{"n_layer": 14, "d_model": 704, "n_head": 11, "n_kv_head": 1, "head_dim": 64, "d_mlp": 1856, "vocab_size": 32000, "activation": "swiglu", "norm": "rmsnorm", "norm_place": "pre", "norm_eps": 1e-06, "positions": "rope", "rope_base": 10000.0, "rope_fraction": 0.25, "qk_norm": true, "attn_scale": 0.132, "bias": "none", "tie_embeddings": false, "parallel_block": false, "init": "uniform", "init_std_qkv": 0.0154, "init_std_o": 0.0029, "init_std_up": 0.0154, "init_std_down": 0.0029, "init_mimetic": 0.7, "optimizer": "adamw", "lr": 0.000873, "beta1": 0.95, "beta2": 0.98, "weight_decay": 0.15, "lr_head": 0.00575, "warmup_steps": 558, "schedule": "wsd", "decay_fraction": 1.0, "decay_shape": "linear", "final_lr_fraction": 0.0, "batch_tokens": 131072, "seq_len": 1024, "doc_mask": true, "z_loss": 1e-05, "train_tokens": 1377000000, "steps": 10506, "dataset": "wikipedia_en"}
MLP neurons of a small language model. Each row is named by its layer, matrix (gate and up: input weights; down: output weights) and neuron, and shows model dimensions 400-495. Each number is 128 + 24 x the weight over its row's rms, rounded and kept within 0 to 255. Numbers have three digits each. A neuron's up and down rows have the sign that makes its largest values positive.
Before each neuron's rows, "fires on" lists the tokens most often at its 100 highest values on Wikipedia text that the model never trained on.

fires on: ",", "),"
L7.gate1321:145166131168117100122158120162117152143097164144146139133093118137153097125131089086158124148131130101147141099154109096113135127140118101135082135187088109117149118123135131130168134119174131149134086156128100099143117119146103131148172149099174124093136117078142102099098134104132154136
L7.up1321:109102130147117145143157078136119107147138102094121114107123163159153121100112122186123124117141104178088140108123107127127086134105154103132143149164123131150130137109136115178176143132117070120157095128160105117101124157103179124142100130136122149146104109111138125179095138091125090168
L7.down1321:122119145156087117123094100173111111122116167161131118126136146110129113142136066112170123156132141131153141109146102135117148135128063123157135177150107118103085142105123167119163125114174126170136146124111123116162140105116124107139087154130161124098139130124120104103122105133120149151

fires on: " did", " This", " There", " does", "This", " That"
L3.gate490:100090104115129106096145099130144139119113132125113100131073099128124129141112137106136111125119100104100127160132134114143131124084125154127136125139099103127115078085099127155126140104138118167126142147127088132077116121163162121130119155107121130082129128122161121096131117106130080100
L3.up490:181173118121147101150123105123127181209152122128152120138125137171175132135097109136126164157144128137092100155152116115139112161110166122128106122145171139148164143158134137131105096095154152133151166119140107131085182160115121121102126122107133158082176141134154127129133149151105127129
L3.down490:128134100116123114139122109114118127123108174143115119166130144127148109115120134130156138151118089125098131115114180117122142151133125097113092135162141136064155117089102162139123111108137177152136165107131094120107113150119123158106147175089141167118141183114147120141113140159121096118

fires on: ",", "—", " –"
L7.gate863:167114177166114109144155157152158173115142149107134138138090132174177068164134131132161149138121140144117128127122123151130123145082127104146150134183152164174082122119155102101142105137139108167149128131122077095118149095133130162125129123091134118130133112103150128086141120067126159140
L7.up863:161084154158098136115156152142140108118085138155170111139100106137145103090094170132166139108105117113169143121114096152115162171108113131134115126199117105143077148155171127117133139135153126163145118112119103138114129137142142116113124102101136147098144113080146141114123104124117117127
L7.down863:135105128153112074145127131153145106090134157103115137140152112120138098135114089110111120134157071129091123048122123103074152138095102115106175110132137091101114099119148132125118141142123124108130086102140123159119126125087144138106086118129132166132105135094116105132144157109108156100

fires on: ",", " not", " also"
L7.gate1094:197137148156127117125096139157106120140104120133099146111142168110139110097128124144126102139120090107118135118155112186131133149116115127131122125118108136135101148134139127128112158120112105120146113138111115135139132127156131159167141152106137119100127142089121175083154107105142091131
L7.up1094:129141160136154127128134102143106121126094141150108100159124161160117095106105099147131110119132130080168103150142143157149110111113191098112155133153136082116109157126158131152121119095149089112103097099105117107120135143134152115094120106102159146161125119074083142148103134156139149145
L7.down1094:097065117122103116114142083157110155106104107136121149119089139077102120137154138148173159141139107146118147149177123153158146130162090111123118118153136112123132115150169153151106142142117093142127150117158104141127106095157115124106110136119131122142094127103138092121131104097137162160

fires on: "–", "-", "/", "th", "st", " 3."
L7.gate1708:109125132151174152139155133129151123150168136139084137154163094110146151159102138072180134130112154182095122150100122118177117183106113149133118150116159102126130104166138133104111132136119118100114146138099094137183162092111130136171136156129073143167103145137142141104152135140134136109
L7.up1708:150133161123108138180129106137110117129185118104122156087124128134142153123139110110091095125143122123121147123062117140140100106111077134092105118162102098109110143175095108129110151130105135149113113117100165138132113112145130123133163136130133099157123110108161134134111146118123134121
L7.down1708:206156118153102095124124134169125121124134126119106138115140133139128118112161150126133121126098143099062124102145140151112130135111120149157161123114161184126139160142100089135127137147123095117157158102131151136112126105127103122148108085148122138119175121122126163137130104137143104110

fires on: " =", "."
L7.gate790:149112111119142162136143139157139092125114137149115100107082124158130140105099144151134095163177129118178161098133092075092130107092106122138174135161141184137074138114143114135153146107178153137123120166135156149133130143145128143093125120122087099107164151139180113160163106129120121130
L7.up790:147125115122159144117153098137113122094147148147134137161129100146119127153092101102111113117114138115153120149151138144169121115137173160109124155137140162162119137144135139139175116090115086127146138129097091136165109076130144116147121157139144141150124134139092126128121108138126129157
L7.down790:163150132154113135114112140120146151116127150101118119141131121101122120109152118117140101132124099136143153129135174138098167105132107120137113181162137141110095129099154095124186206138134110106107150103169145122146116120129116097162099158113123113110155160140173139123134157149130139094

fires on: " and", ",", " or"
L7.gate1297:131093140183143079123145137142143123144110134155143138111100150094115074089081129150139117137104118146158151120118068147092080157114098106126142103141181135109174124149174098116164140086142111153142150143123116117136162164144144107161112170147139146136177121116176143110085106158110105109
L7.up1297:165151155146149115146138109156139108143078178150110153142110119107140098080111056101132085150099094074127116133102147105120126119123107118137111107188135108120139124087153132102135100087156105139153111160141107104100147114143124158125150142124164106133177147118154112123133136083147157111
L7.down1297:174144148148086156126124106081075114123112159190122111161114112112123136129140126125150143121151113084149107167120102105149137164110172143153145116124131128117122128176151150144132152122112108136144142072142133096112128097170104108168140161112137131130158107071113149078084082111141145145

fires on: "th", "-", "st", " had", " T"
L7.gate602:143095096088139150125172146136181103180100110172128137119136135130152112090110152125140108135141161094127144173089088127128116118126138122142112120117146133150136108135148132091115120106141112163119117141141104089132186132113128091158136147089116156143126130118132089130143127144129096147
L7.up602:114121158120127101118140149133126110150120147113137122148132085121140170095180086128131102109141107098123103143073109091118089124149107105119132139150123108173106125125142147112119141154093142157090065147109129166165123128105153141115114122093125126160130139146169055131138153116149118103
L7.down602:124103171121141136145146103145104152139151107173115141155117149114108159112134118110167113156138138141114168121111132085124092182127137125131112094136091150123111105136130167128134076103121101087138154094137121131139126175075118164138110103148147144131116148138121118141167147138140113161

fires on: " this", " This", "This", " These"
L3.gate299:142159154120095128133138150128147144108088133119115162133118171136136102144165140124156114126119104142142160177100154115134144129123160139107141067137119126161119131063129148136126106122181107131195134124179110145114078128153179118145152142152146156076114134158093123064094097112130128149
L3.up299:128107116056134084116157109114119120119111173137144123094079107080141130141091141130129153099145084143097162134079118082115156133134165126157170127169134153116099157138134135129141100100151151158144144128157099120111144115128138122088145118119136119145095161125118123112114143141138148071
L3.down299:081148114112132133141063143102141139117112168112154146171079149113121108152096158124114138146152094151112170124111138105085136117130175142133164111131116143136124100088109137139130103113130157142152163121122092104069072123121131112085097109157150119098125116144122110123121142108160097134

fires on: "==", " =="
L3.gate1331:160126091074145122166154111153100138100110144131120082110149155116155118097142123138130136130134124136164149189153151121132139145140149140132131148135151131121141132110109104107152093100183125149176144154181117093148134138139157121174101159119137144175144151140184127152116087141131157141
L3.up1331:124095118140115095156145071139137150144138138158114115096145165125155164137147119185122120132103168136171136147143111142157100140133128114159104078098135105111075111153171114145110118150117161136112135126093116125104123113127137122112126137151098151104151185147139144080176125152124128114
L3.down1331:124116123091184143146119091119146119145113169177097109152164152113180152135138120157085134129094148127152125140134132109147141122125135113148100141131166092055120133154137094133132111142134147131120102116120104122136150109109123093141114122141103149130143141119138130104150097132125142127

fires on: " |", "|"
L7.gate907:089151118129171128135111145171098132132126130136088117127109091123138146090160160142158156175147138114129108144126120144107084148159125154163117120104132128117127134125151111116196147127144125174107152096158105136128112075101150120153125162125154135141120156183135151128112120124103092088
L7.up907:086108120148184142131111101122115134089132120181063116102104150107122108086122131146124098142104110127060134149160116190129140164126136142106096141133129110159118115161097116126171134086128160144154116155164107134139130161163140110148153141082117093134140132147126142082159103128126122075
L7.down907:166135142112101113115140120121105110110114140113057081111115089131140114134171137124143124121162124125142123178123128069132162123096122131190083103152103149103121128174142163145114135093125141097152126110148126129123066131102096094138167132097124111120132159126147137124104088124151150125

fires on: " such", " along", " followed", " surrounding", " Salt"
L3.gate1648:135141146110136109122102134136131076179123151152110093154118121107172114175139141131164106120097116117158141110122087132180107131174141164139101139136149094157160090130108117084120097120094156122175123085121135139126128098138152151127151143136091123112149175094141132114146163161153159154
L3.up1648:138110125110151120104112102089110121115154124163108163150080139106123159111090213094154118077113099089155166122088113160138111168162139148107143117134130094101109160144137117105138153145140184097113124159129152126117158129123160100147165132110110064113138153101159178132134129124127115112
L3.down1648:136114131090152111096117127110064120140099141124100159132106144104143157096119134101104144151138106101151129107103174149149123161122131147096116159126113065117124099162087156111109130110096158107139086170106158163096150104141140090118140139094132100131165121126135176135167142128162116139

fires on: " It", " One", "lic", "It", "One"
L5.gate265:132139150145123086141146100116153065135071135145109106123120140133127136154115103157104144146128163129137110114193102150128181159106142154135115130099101122122133137089138105136109150132161120121147147124151107137116143178095117088156128179127103145155141109068150071146136098130091067173
L5.up265:122105154148118143153121105114146105100136069162103141112133079117102123137132144147115148112146123079107140131089113168105131132115097161152128145175107164150157133126150168146131118151085104139095142120117101126116133133100134112117091076096148099116165142139107094178111107152127136130
L5.down265:127148139091111109140102114121170126133182102133127116127126157149147127118138121102078176117129118105115109125123123093147121086141152131148101155214131144134115141165110140115132120146065151115133146155074108139148103099190128159118152087100148186108107122143095135130112103147135144098

fires on: " |", ";"
L5.gate30:107123148118148118174154147103124109087113104139135085118082129138149128093158130164117127132127122095170113137136123125169119138131139136121143128135130125136148133111140137066163116064168147141123117114137120099135106130142121142136115123128097036155115173155150096084130108080131122091
L5.up30:141107140139152070131157123110134136066116159165115109128138130149125120106137133154158117099082123097131106141147111126133086155125134109124132158124109158120139126144137089095143135094132102094125108204130117126130116157147090106140099091163069094165133141135149129098124077104126147109
L5.down30:138119169143110140108096094110148105114144116139077112141112116183113126157178089137115113125138121098115114101118115111131136149092102142131164119156122132115148125118194135148118188151140142117117170116117154120122134143119135136129074084171090094105123136108144119135088108118067111125

fires on: "==", " =="
L7.gate1411:149112104129108131112117117130106139096118135140122137119099136144168112094094112099136102126124137121103133128122162138109099089135100120147127171148147111135108133155108117097107111101158131137129141127143106151074150150134145139148115091067106109147176127136162122130145140135131140101
L7.up1411:156079122155147116129129137132147128123101152145121142119124162098103123058108108148107099132096160110121095136124154149166134132081130096093120115171163114131131127138104105144121141127143142116124104130110131136098150148130150129127125126096125149155136157097137100119147101118112114154
L7.down1411:157122111112135148131136135147171116120133149130133133111144110127148138139136054150126151122130130117165118124101113124155099162120094134097138163126164130137115145149147110115174145126156146095128110115114115140155138121153141125083083150120104157108094159118163136141125132155108140134

fires on: "\n", "|", " ERA"
L7.gate414:110130136144188123093145079169105129117121148126090163133130154135175142130105135150137129128098202096166095123120140103110108128141129135135136159144151153110123109147119103123147144110135164130125105174118108096109110124132109091122154153129160139166116176113149105119117118106118114126
L7.up414:176162155142177130117130128176134092117096138089106114109127132087151117112135083144111124111142161124125126125111118136157082165126116132126112138094135119140104126174153098099127113112153157094142081136126095177150121120123101146122131143124115103123158190107154160094120132145120143149
L7.down414:140097100144120127126116146164151130114148109149130125102140127128125118146157085154178123124155121119123102123118118121095091162093132137115118120147103129096120133141106131099142107122145147147139084107089107101154131143081125154112125111105088136131149160172116143125148122102124127104

fires on: " |", " such", "th"
L7.gate678:103127134145155172139142176135118132121095113145107149110140067113150159127107102102126148151095141126105130136135131105136114162150123118080128089177173133142161124093158163102109133134100157164171131093148107160113152140128118090142120098097142114125078148106121059147134121123158109141
L7.up678:120137097100117117198096117099097145139162152097110198150095105131144145134149134136156086122128094131132126096067108103132148101141097143094084095180142075156133180163149117096142145125133155126148100146134104127146167128133088163130132106101121116122134124104159085138137139111146107110
L7.down678:150107138139138156104132154143151133110119162118121109169107094105140170118105124131126084128128142109155100097138117114140129183102126154156185130097130112110119100165117159168084110099124142131129168147116130142109200144143140149126147110138105115138142152110114139087057144125150097121

fires on: ".", "Note"
L7.gate1649:146097131130180141142101100135133143099116126128108083144124115075136106097152136132138129118132068125165133146141178103123136113136080132173131129099136136101070152161191132157181138110141129127122161121139141111125186101155116100174128125095090113115155076093158110130114104128119148133
L7.up1649:095149099115197165116115134138117134083112112145095172133152148099151096150099146160128106118157077152176109115117174105140093090127127164141154190121136168149132100116120113134181133138139160135077162117125129133129108109128146110137147137126128115127087069130116128110141161129147119120
L7.down1649:116137135151120137129122118146127173127125130117124105103139124117135138122166123132132166137113130134172129120131102097134123155137106131135111185120134123115082090133104084134122153097145110102132148088147118119141147096136097105137154163128111103055132122142124147151149087135112096086

fires on: " No", " ISBN", "no", " code", " OCLC", " Number"
L3.gate1852:180102112078179107111125140158172113132114149112131142120122139137118129153171146122160133169113126103134139166120120162140173123113129141182114146117139149111113111146175109132102129093124130132109125123151095107132056167165116138109105131133108107105111133114117165114125129120143163139
L3.up1852:158139109110152121129147131129127123095092150154098132139103119132133152179178117141089082170122135125124122113105124144138141159095128117135131084129157180137143147145147137149118128138091112118095129097120091088200100121161152170154137141134147123147111146111129133119115146118137154133
L3.down1852:136123156096154162139126114113134120107085143118162082107120103146115111153166152140161139171080159118151180154136149175136193110153170166127105132130133118149092102125135128151137126112124135162144120111153128121088093115137097173137094126183107109079113105116125152127124154152173152159